config.yaml
n_layer: 16
d_model: 192
n_head: 6
n_kv_head: 6
head_dim: 64
d_mlp: 384
vocab_size: 2048
activation: "swiglu"
norm: "layernorm"
norm_place: "pre"
norm_eps: 1e-06
positions: "rope"
rope_base: 10000.0
rope_fraction: 1.0
qk_norm: false
attn_scale: 0.125
bias: "none"
tie_embeddings: false
parallel_block: false
init: "normal"
init_std_qkv: 0.0478
init_std_o: 0.00597
init_std_up: 0.0478
init_std_down: 0.00597
optimizer: "adamw"
lr: 0.00175
beta1: 0.95
beta2: 0.98
weight_decay: 0.23
lr_head: 0.00737
grad_clip: 1.0
warmup_steps: 288
schedule: "wsd"
decay_fraction: 0.885
decay_shape: "linear"
final_lr_fraction: 0.05
batch_tokens: [32768, 65536, 98304]
seq_len: 512
doc_mask: true
train_tokens: 256200000
steps: 4309
dataset: "wikipedia_en"
MLP neurons of a small language model. Each row is named by its layer, matrix (down: output weights) and neuron, and shows model dimensions 0-191. Each number is 128 + 24 x the weight over its row's rms, rounded and kept within 0 to 255. Numbers have three digits each. A neuron's up and down rows have the sign that makes its largest values positive.
A block is one neuron, or neurons of one layer that tend to fire together. After each block is what it responds to, as a language model described it from the Wikipedia text at the highest values.

L5.down67:184123132144115255096139138138111126118125140129155153108170099089135141121106096134105145168123148162156126096094132144152119148157101096133115143120130135133153128148157128122067153123140113121157108096124109121108126123104108108142118143141148141109123119115100113101180138134117117114094137141156154160120117140150113157136143129158148178111120096119121159145121081076147129123116167145097138094103134130120112137132173128115155129121161145122155111119092122122122093120111101140114125124131138185098150137180151121157135118078123116135090112135103105082102115158140145132
L5.down77:137102093112125187114113148140124161112173145155170175119175107095088122110130137094111154096089072119136115133135138159139120135115127114122141163160107128118144128124157111102128179066137120108150173113136134135066126122079133110113116115144130112107156054113097122111142146161152082139101129157180127090127137127118114133110121119119117159109094153162138152147116111101124110136116140088135155129126142150111121109122126130115122136154146107135161109104110166105145141141113124130155189163146123141105159163109120137140098100105139127115117163111121129101131130137197105139
L5.down163:115081111138151193093119105119121102119127121113156108115092098109119143113102112136084078130102120149095150108133158137130095163128135098115126107118079109168159166168141097104142139116132104094099148125140149170109094108178134117182116127129125108155135116107104149130133164138130113130145139121137145145142115115135110127191136106170132168127119141120126158132153143135138125193107131109162135140141091133137136132094153135128107135158154127115132107150106160106127119156111098087084137130158114150108116083161132137160107175142093076112120171090115131153128121177123155152
L5.down208:119166114130124141154128145158149140126153190126090142120145147116123112125154125150168109135145109180109123146121144138111160112124164092114158114143100116088157132130130091166141126150173101124098129093110139135137133148089119061056139124110142114101129156085098122177104121154114096118108166137164106098119103140124091161084090142142136094131115118167101109138115121110124098124128135080138140136102155134107123174128127119156132169157129160147122121129110084115139066123122118165141129111080128157119091123131142147150120156138119150127159130148117135121127105195124115142
Countries and places

L5.down34:101115133153145157120110115111093134129132135133121129077133179133156163116068135144086119074157111087148137118097174160132143144143130134145140104128095149128160111151135125124131126123151125117142111125083127131116136111140133150113152065168072096132130094129136150133117131183141098122115157133110126149127144134155137116111082126127096143137113127116111101079114148139148127160150097135144164119125142110144154173094172126101146111148139137111151158166073136083179145114058147147129132136116105120102148161133072108139127132121166099146117109096122145154110145116136174116
L5.down174:128094122175147134121092132165158110112152101201119149112120150131128061140128122114150122120112102102105145133155155166106109144162119125110115130141118108100119126131162162148105150163088150095107211120107089129157084149134149114139137118108129107105142124110121152150148183139124123139155116120154133125114126116125138143135124073133144121104138147133134085133167126111106147126131168126153127100155107158131131121134133102096099129121146155121065103117150074108119153135124143154100145113122150143122154132130107108161125122049157115135095140170086088117105126140159136143
L5.down220:124096108151135160110096158143123107119165136161119182098077126143133157168098117104101145152147110126117113122130096112128094140125108127107125174129127127093141134143137117136083143132127117093128109185141127163139136119110124105115132167129095147143131143138168154141110129146146095114127115116108139140149134146158140088116150103129100129135131129127124159091106153138135134107149130099076132069120165145159142116132130182116119109089135161132148132189082132115105177140153108133108103118118140175107127163164165077087135112132179145140090127138112076083106143127157130092
L5.down230:092137148157131086149177119172144136117097128108153128112097168080139139116135115124156111143134160131142158148122091140172152159145154138117161118140135153138126143195145119142133154091166125064112104144114087156137079156119108151131117130124178083138105166069133155119123122118130125135134129148075130087101152109145132122129102160121107133128093109125175147147117137151140162095087126128156084129160112103122138146096143110117106111143157127144116109125119172139141170096131119098119115150125108131112113127107080116092126123146104114119182075146135127118121151152113119118
"both" before paired items

L8.down22:133148116136123153130113150137119128109121156148123167130103155111126155109094133119147122134123148101111136066118171108137125153108150141121115098139085130126178107148109140115171117146172150188134179158114158108124097147161095132120127153069148100130109101075139110164139127151131125149116110096140069129126115108099113107124159094172128130158110145167143146209120159107127119144132095115139092135109121119151134150158100112147132130096161102131097105131148089127092083134127128154162162148107107120067133166146124137111110118122121123127139120129109099149109150119093156112
L8.down103:108080130121127131118134105120140103153136137069119126111100132103110131136142091152138081117148125128106101175129114113135196161155122105129110114132148147140116119122109094139132153146158117109143128120164111136167111151133092120127161135160125066141142145123162164119172177110170130128094128143131093153146120120149158112091144103124096150144117132111142106121174141133122114154143120159106126141112122109151158148108151113140116129133160143097112168114128124097117141110134160116134170100129144136145134128123154138145166132018111101139116116139104131109074116171135105061
L8.down147:130166195086132157133100134137093131148082095125153125150113144130150120131109135157157130096140099118102121168137115100096144148120102119133120143116139094136097152115161111127144145101130115109137145112140115110151137151165107116125121116109107138151129139133127120121124149130133133118136128153131113107152125167121131136111187154157135115152153115129133134140101113149154108159133136122145135127116150127115113118142129107151095135157130148143122143136144104136150117159084124105145113097109150110137115148141146136124133160000122108124094122116098104125125117124148089128
L8.down382:108150137127126143136076159139117116149134125146125155124142109130104119087102105131129134118108172126136148171137145141125121110119143130139119097125125126118139125127078137126123153175130117144141096107131119151133144139135111090145146140108109135150110126122162115116144137151098115152132118115131134155125143130136105116132114145114126149131130112125125135122102105157153159160099136136107126129134124133131145134140108178134115127089150116119121139090135111106125114143120135120130132122108143117173132122128141137133169123000148147130156112127098131103153123176118123159
Paragraph-break newlines

L11.down163:159150111134112149137125154132142109155144139136166126118156131162130129120087134130124122126119104129129131147106157127099128154076142114146115127129139123144096093155134152122145153135149103107122093088104096123143120080130124120120091145139124124073153123107135127119155112091108111090070135132108149137132097134144166151133124136165123124176129128115150158158160130128156054132127144164119115121103149163119154088169141136124126159082125165119127137121135065140101162115145100134137118140158129089105118132124157096152179128031098126127123087154189155130112120143113156119
Mid-word "ri"/"tri" syllables

L5.down7:124170146167105111137140159144161115121114115199088154134116142110130134109096171105103143076098119130105131137090118131152119160116137148179131131112144155084128114144159174160114163113081189134108116126127113133168185140149063085160112142149104134140113090106111145134123137154122123125139116154146145094131127132107130161119117137135141134103106105146086123136133106101134137135107115128136134138070134108125124154113104135107127163138118113122141120121145142097138165157149126123126170120110110117133182135125130164120139082074072118164121119131086138117136088107168112127
L5.down80:090099130156097148145067111109107134098183145077143189143108103106110130122116085166157128155148123120143132082122077127169131157132128165115131165129157156133077127116139121115105126104100165105106134159113124108116119169151135149144129126106128134121090130127180130153146166130160098139147115117134122162104145130119104195147176114157152090118125133134140114111140104125088120114104149106126117134081114133114080151110146141093133178131110135143142121156154123114145113147149131140143121130124098139127128121150170155155122123089099097081100122148081147114117133140159101128
L5.down91:135149098080118096126138084160101145107115146206096155137200113133128127121122150124131173112089102115141134160114117155096135136156109129176079123145108159100116111106120146120146091167132135159107147130135129145137133113115147119141155177157138144127103121139125147071107135120122131140130153135129161122158101154136153065139127126128109165136166076137139152115169085117134108123131117102122125109115134097119141109135103110152156115109069114121154157124127108132161105136127143119125139088155159121099109088130092152195124124156131110130122129120132151129127094076149125159
L5.down280:113116153153124176154093144149164172159134148135154090116153136127111122118112160142074172128129121117115107103118094094147137124157172137128133083132104144090108112141143109090154128149132168132069157108111125143132143106158116130109142108150138150119160092089109161102130147133114110138172158118152132156133127134143113143168086117121153149096128131116119102120132086127133126089132114067146143112116097103160105138125102153136109115152136121098091103159177115108160149122125114112068118147135131172132121136086133167134122105103157085155117126154074148133133160125159088130
Short n-ending fragments

L11.down259:096136101153164085121128128147113123117096101071124110161120129154135103129111156119145126149082124136101146108128103110126116114132120098127157111144115097133113155067122181150141101141114098119134118143124118147120155146145131150130096137140121062131122106151106131141124136177130091131134168147128149125136132123137105167154109131136092147111155063169163128130159181141132166146119135151172116130128157146122129157093102141127125156123129127116079084082099153115137120150107104120152163111096114145118161067125179178183133157163101089151128114125122136134114124133103144139
Word-piece after initial A

L8.down15:109115147104124118167045155127154114129184148128133162103120107089098114116107140148119145073154111088113146127123142141144120129101101135130100105131130081135097091122159081106129154138132134105084162096134187123173143126141098143060107162093143129140157144135122128140147121171110079123136130171126114099110155177111141123159151139097119147105148132123140111107142157148118133157073124116130117129137121119129133149106142127142102142127133133140118118173107133077161139150168146149110123148149094129154118082139145134102160132141175151107126149144105095099131139151147126122
L8.down78:126163133081159147121110129143105134122100149118138131168111100118139105129157089123118130120065155099171113084106122106160168117115101155110157104135122127119125091107107114094158100123122174122136126126143127113138070149137130126157141136124123134124151130108124141099145138109116137140124130136127135143185133130102146106102073151107078129159157148111111116101113159133110162103119134167131129133134138128147130089139123154120133093128111151140163108175103209130138155106163116098143052108109107126121108103116130149165150130178132113120126122132152159182145137124195126133
L8.down239:118140118158126114115131116133113124119184115140126129141104089132100123158098144126124150095167115141185123150174119116100089117130131142109095109101108101143139173102103061130168155107110136162142119115121138158105120108136118139123114153107139115130167152161146151109148111113130153107115144120097159141121141104121124111126136128114094132143121104098142114098134112174117151133127116127137129085117030143112127150100114121113083099122085143146119081137144157132151124089144132150102114133125136139178077121160131114144100134160148135163180146127140150145144140136213157138
L8.down361:137148127122098112134092148104143111130110154179144126172100122106126089149097113152094121096146175115118117125151126116103093092141130132176108090128098130104135125107171120118122144180113117137115155117113143168116138161133167088135154132138138136122135099109134101059119155123173133116121139147158133138216153156092137107152126069125135141155114163140183140104149138120128155105149143117113108142059125105117130109159114147101138111125094116114152139130106148063116138097100139161131149107122139125154123107131121134117104084151139118141153133144127119122174092127125134150
Word-internal pieces, music charts

L11.down383:118115109084139070102132126133088111134149157104102157154136155149117139155096136153154127122119143119161124121098116114128148147159148082061145112134122144100071116092080132119148106139139145149132155119137127106088117147109147134155157126168133148102094158105125159102112160154153151101139169132155128160146123127108124123088118133156156139114126088097135161134102090113108179150127166135136117162162115147117106112131102137152131150081118122158143138120109134130143129120119086160140140118154090123117123141133098092161168138211136066119134101122128140122125142093114091129
Mid-word subword fragments

L8.down160:118108159137129125122125127115137133115139143139179144156135145109114112154163148135100143164108099146116138128122115109143172079164144131124145122203136141134139103121120105111153154159127104159120108146072141157138138105107140155132148102137170118140126134115139135111142127160117135156112098154118122119153117157124122118136122088134138109105163168125075110106162144134107131127160111160138115174110117115130148137096090159072128123125144142093133102116112109127083116115128142137108103063139120155136123153168059145141113078029148146124127146149067122114144136138124132138
L8.down206:111107118170089138084103111111155118143155171153118131137140124135090108118125139127088172108139107114130090142138096143144126139093127079142127114154129130093169111142094115147114148121119145121133112125137133115123114143114139101164119110119134120129177076161127161153129150138153087138113138118127136090122121143114136157104112133098158143153159162129135136095140071143166152156127088140162096155097093132115129077124083124099145111154100112068146133118108132149148130095140186184181149125148151119155146131164140177112177121109118124109129121122125141099157104179148128128
L8.down278:135130146113176094112135125134129163158173146132135139124091112077145087069177153098097126145105154115122105147120104095112149157134142107099128089189157123125109115114159112099132133144162120103134167117115124121115153161092155152119110137130154090115137145122144088112111179120147119129106136121115129132144130113083119126124109140135131113088144175130130121109126120103144121111081152134109122172130149135082128079150138095137162144159138151133106179115148092147106150119135138136129099090139131120157134144144081125131138143083174138149125134153099118113185152109187126096
L8.down376:105119101158128143166106144159106143119149145124079087109121125049160153125126104111087110132112155163165118088147136182169141189143113110170139147137130130121162111124123057086105153118139109151100156087153139091138114143161163124152165146099134174143130158112128130107145164134122165165123149133139146149143122113090130135127125116129105130083126118148114138161110119104155147110130121114139120158134108120176115109170099120098105133106104128131143118132149096142126140132090151092138099115098148140167137126155146129130128116105095153098148095112086125106120096120141102108
Word-initial "tri" fragment

L5.down29:161132090177144116168111093174181105096112141154133114115127140154109128161128130132132125125096091112126136163110104103129106147160117133197113139116130165106116142123144128169144089105154102160147130133103132113108102097130180130108160129124126118129109115079165103144154118186088150099098093122100157169138100117137132131150107103143125144152107142157143100142152132104082130108117157087117120163121134142120151107097139098127130108137128158141145140125102133119106090130128081107135113142151122173113127104140163142137140142042112153106136109119156107167098120141131112158
L5.down109:084160125108161136112115130162092124103165157135122117114113112136151149148158151056129059127117135181155096131111103119146132124112121108146168094143174159167153142121149141117095099116097126103152094135084106088166090163170158110132114073130129141116140148123124108123149139131149101134128187119130109131155141105121113157139138132166140129105106133143166101139149124132126123124091140131145104130131128156135112145124125148095133176165112140115155169118115179146147117082177104134104114090125126107119110140162110132136124140078082134119105129122096112159153124154135131103
L5.down187:134108081133109127139121120105090133124122128125156131109089106108159147081112108172078144126169132100176127119147119125124126130144118148155147093133093149153126143112118149160125121111130115154141112138138143123157158098133122153105179118112143111098114131107131148171154140138118141144095112114119099129144108118139128137110080091120109107093140107125177083153113120174135172133109123156134133144131109116129110163113158116152153127102122091146084133127157095119129134176149139133178141222134092168079108085101085138146133144147133146077147103150111137149131154094132150138
L5.down244:102074106111164111120104116121081140104129132167153093156135128149142145121123142194109141106161115155128105125120092096119131112184119164101115104117088089138109142109124122135105122129129117120132148143135132152135140138135144142122184132125118177159075136157102124111102202157127129164093103120125090147173107134079117151119129116137125164139181105123165070130157162081123156103131132128121151146160134160154102136132138180143145136103142140135134156089126111148091103133101112119151103165159108125144121102133090120118127114105102136127099122124165126139133104104133131098
"as" and mid-word k

L11.down318:117111132125184144122119137130111153135093111157092098159135150165123121156057122113114130100150177105121140126167129132143101144106176125142144157109141157127128115135103121134117154138140104176142141164110121145090139161120140096093156114115081158121122123149095151139108127086113104126158118120158129204161182093164115140150110135120102131130136152110128113146113079122144096140155114121101130121109135109132104140122106114109115149121124191115115107113169164089115122143124141125125113103149137155131157157144093120049133136153119086133103083115117109152108154162122132114
Sentence-opening time prepositions

L8.down73:124141105131114162127139086098110121130137150095137131128202119129085112173115087146118153121130145103127133084137121122136132117129118118139139121159093132117175154132116164149156109147108115172120092132096158134118132138134126135131145123120113103107130113115143119142120130126139116151125132125129104131115131143134156147115099079120119139136139116117111168118124153125068111122104146129135132100107141094151078125132121155135118129093133123099114148117148164153120123148127153124111139135137143122148098147113120124138157153000196145137163167141111125115111134127149156140
L8.down258:128173142161113134133101178100137155125098119127131110136089147135127133121116114120082123089181162153147113154077145143120134139138138161159101102127118118119129125119152117126124156143120117102125138105142105125124114161123124124108132136114134108118113125142129128110140141128124153141100129124156158068124157124151114107142145123126133091102103121143153128141142135131141137112123112135150134117116144129161131119131149139152113137114098144119155147149125098142120113095149110138140117140121162098132108131135135141129149140000137120139135141114149101132116150144136151144
L8.down261:130111096127137131118126136123130117128120139090136113156124150135167146124135152126112161119160165134104133131157143124129123116128138138142108099136133108128135112113112120096147139151139128097129122128135113110114137128137132121134146107138129144110118161126142133123103137154178144134132101099116137129176161134157104162130163134120126113093152105155169111104118129117125137086098107140135144134125096154132138113110141149109133108103129123112119139131119155150121121116126097141129146154120116127147121122109129116133153126000117123135158166126127133088138119128123141142
L8.down363:138127174157143243148088108144147175099151148117120123133096143119138153117143122107128131046129134122142133100130123128132142144105144124176119123109136133113109121119129101134130130150131131136144143104127122135133113129115119121127124126126139108130105135140137141163123134120106122129139110138134131127112120116147122111131095152132148095110125120140154121114133152141143109114103105132139132130107121121112159108123127146129126137119141122133127139145124132125147127125134122114143137126136151141138117140150132150138115134000141128105135117118136128111113133133125103129
Line-ending newlines

L5.down89:124124055211143206114092106163121089108130134143102084123187122127112140094144146085126154138122134107133130147171126154158120114130165122087119097152087112088137124121117120142128108102122136126081171140113097135144118109108136114111150122133150162130150114123114112139133127136115103134165103127125122089138125134137090110140109113126104122138143189117143132131147104083101178121133141109121122084173113121115134126116151089099155130148139132138082134140152151149150118139133080120133130122131147168128150144165143118129133147077124142098169110153096133133154133168125158144
L5.down122:144065123145150103095126167118152135140155142109126128145108092110116170112112138093107114078105176113119132112154120100154155146126133167152100120132119153134147124139159136150080133116082129164145167101110136070149155146144111106140146113177114174121142113107120154097103180117109080076070111118129126151112151109146132137136129127103123160116102107105127148151109135126146149113119179144130149115118113115102133105146176117129109113103148115130156137114127144139138108139135097126094141139136099120152106153139139102182098100090120163108099154105109157132136190145155125165
L5.down326:126065115161148213139112097129114145132156132160161135160151133076152106129111092116119121137132142132138182153136157132140100159154137177096163114119092130108079154138122058143115132134161092123127162147112123118124141101108186099107137100132121120141146162110130140152101101161118098140143131143113108100140115169115131103128115097126117131164094158109099121110109128101106131096147146109122094101154146119144132106125129094122131097128119126159116096125128170200133153102127135126131087112153142098143133118115150104116103145104170147145112109128115129138133161177130110131
L5.down363:134099136102182168117086127117138128086091113139148127098116150143121096164148094123179119099157105155131135157130122114131128114129127169134141137123125105106100146129107132125168127147132118101146169130128183144126112134140154116173161099112160133098142110106138098118132137117103127172148097131103131114153150090125118151146108116123084109147151079122107121110127165102104132185131122130148102210147098152105097122103101117122133124118144152129126112149100151092141144196104134086123101135099130150143109145153091125099135196164102158140129117116177120140113095126116123124
Prepositions, mainly "from"

L5.down136:132125164153109112071068119137141099128145128121101143121122107089132106149123073133176111077123155152114114135151150115187176156144112087152114125155131133101135148127098120121096122106118099121112128157124114182145151152108094076159108101126140126136109162137111109124127176138103079148112154126137110132122113144121163127089108131147125144158121172125120147141109122118172135130133170152092120046103127116130133125131149083117090165124160157101101117121125114143137119150151129100139134111123131102122171123143142140124148148093129154151126101154107164142117167148176107139
L5.down235:136135141124146143129076145136112149106090140132106160120131135161119110107138111109125084166137135138087081103144121137113117117164120112148131160132128114123108125121133133106085157152115176083115155122097158117143132101158180140114108133112140142102150101073113156124136155111154113099147120150160165108132149138136122188137122126150145134118152090125107102154147157138116151122110131152095096150119127120127109099119150118144163168180114131131150107097112106150126112161132100101061180157140122142107097148132107127159113095059148122138093144148154129140161055143126151102
L5.down297:138135147136118142121160157139121077115114131146123097155135115127108130113129086136081140101136128102175122105114099133131109107087116138152108124153153122124108107109152138113097118152082176130142128111108140107121153111092139121096118121139202134161145151126121129134164101166149134164157109134156123109110104179146130124178155133165126137131125079125158160132123091148128129121152135121088107123162107111170125109105127132173083109117121146144120115143145170127161132092124102083151099123140140149107118136194092089084115148086140178133119118095142168160129119128127074127
L5.down383:161136128127100107114132120150112130123123150127157141136108125125129156122139116086085118097109095130064123146112079166111116121121139110151071102165164171151112128137142130117167172124125141116127140108139106142130169120152136137109155126151174139153113131128104100103131148089130117156150142101153146106112141164140134145145130129152161153102092065144132162107174112142138116153101118122115137102097139073067134137185141129154146107146137099124155137128126093108171116129121158116157114120110123169171130093174107152138113148076106124140130120096135152099148073133133093138
Paragraph break newline

L11.down113:128131087141135168117131121113130103114112083114135091144146133134120128092111113132124127087149139147131127127152132164132155141156138156137123185133118140143121101147142152132157064077130118112120121164108125094147105161126106143127097136110132132138139097092157142096163172082153100172119047148102129155160103103169123116072158146125126147127154117137100150123175143129142123148099103144138112135144074141088109109109156156168094145163113109162113158142124137112146151122137155140157108124088134099112155133138132178114124114080134136097134151120146110139111143092099168123
Mid-word vowel fragments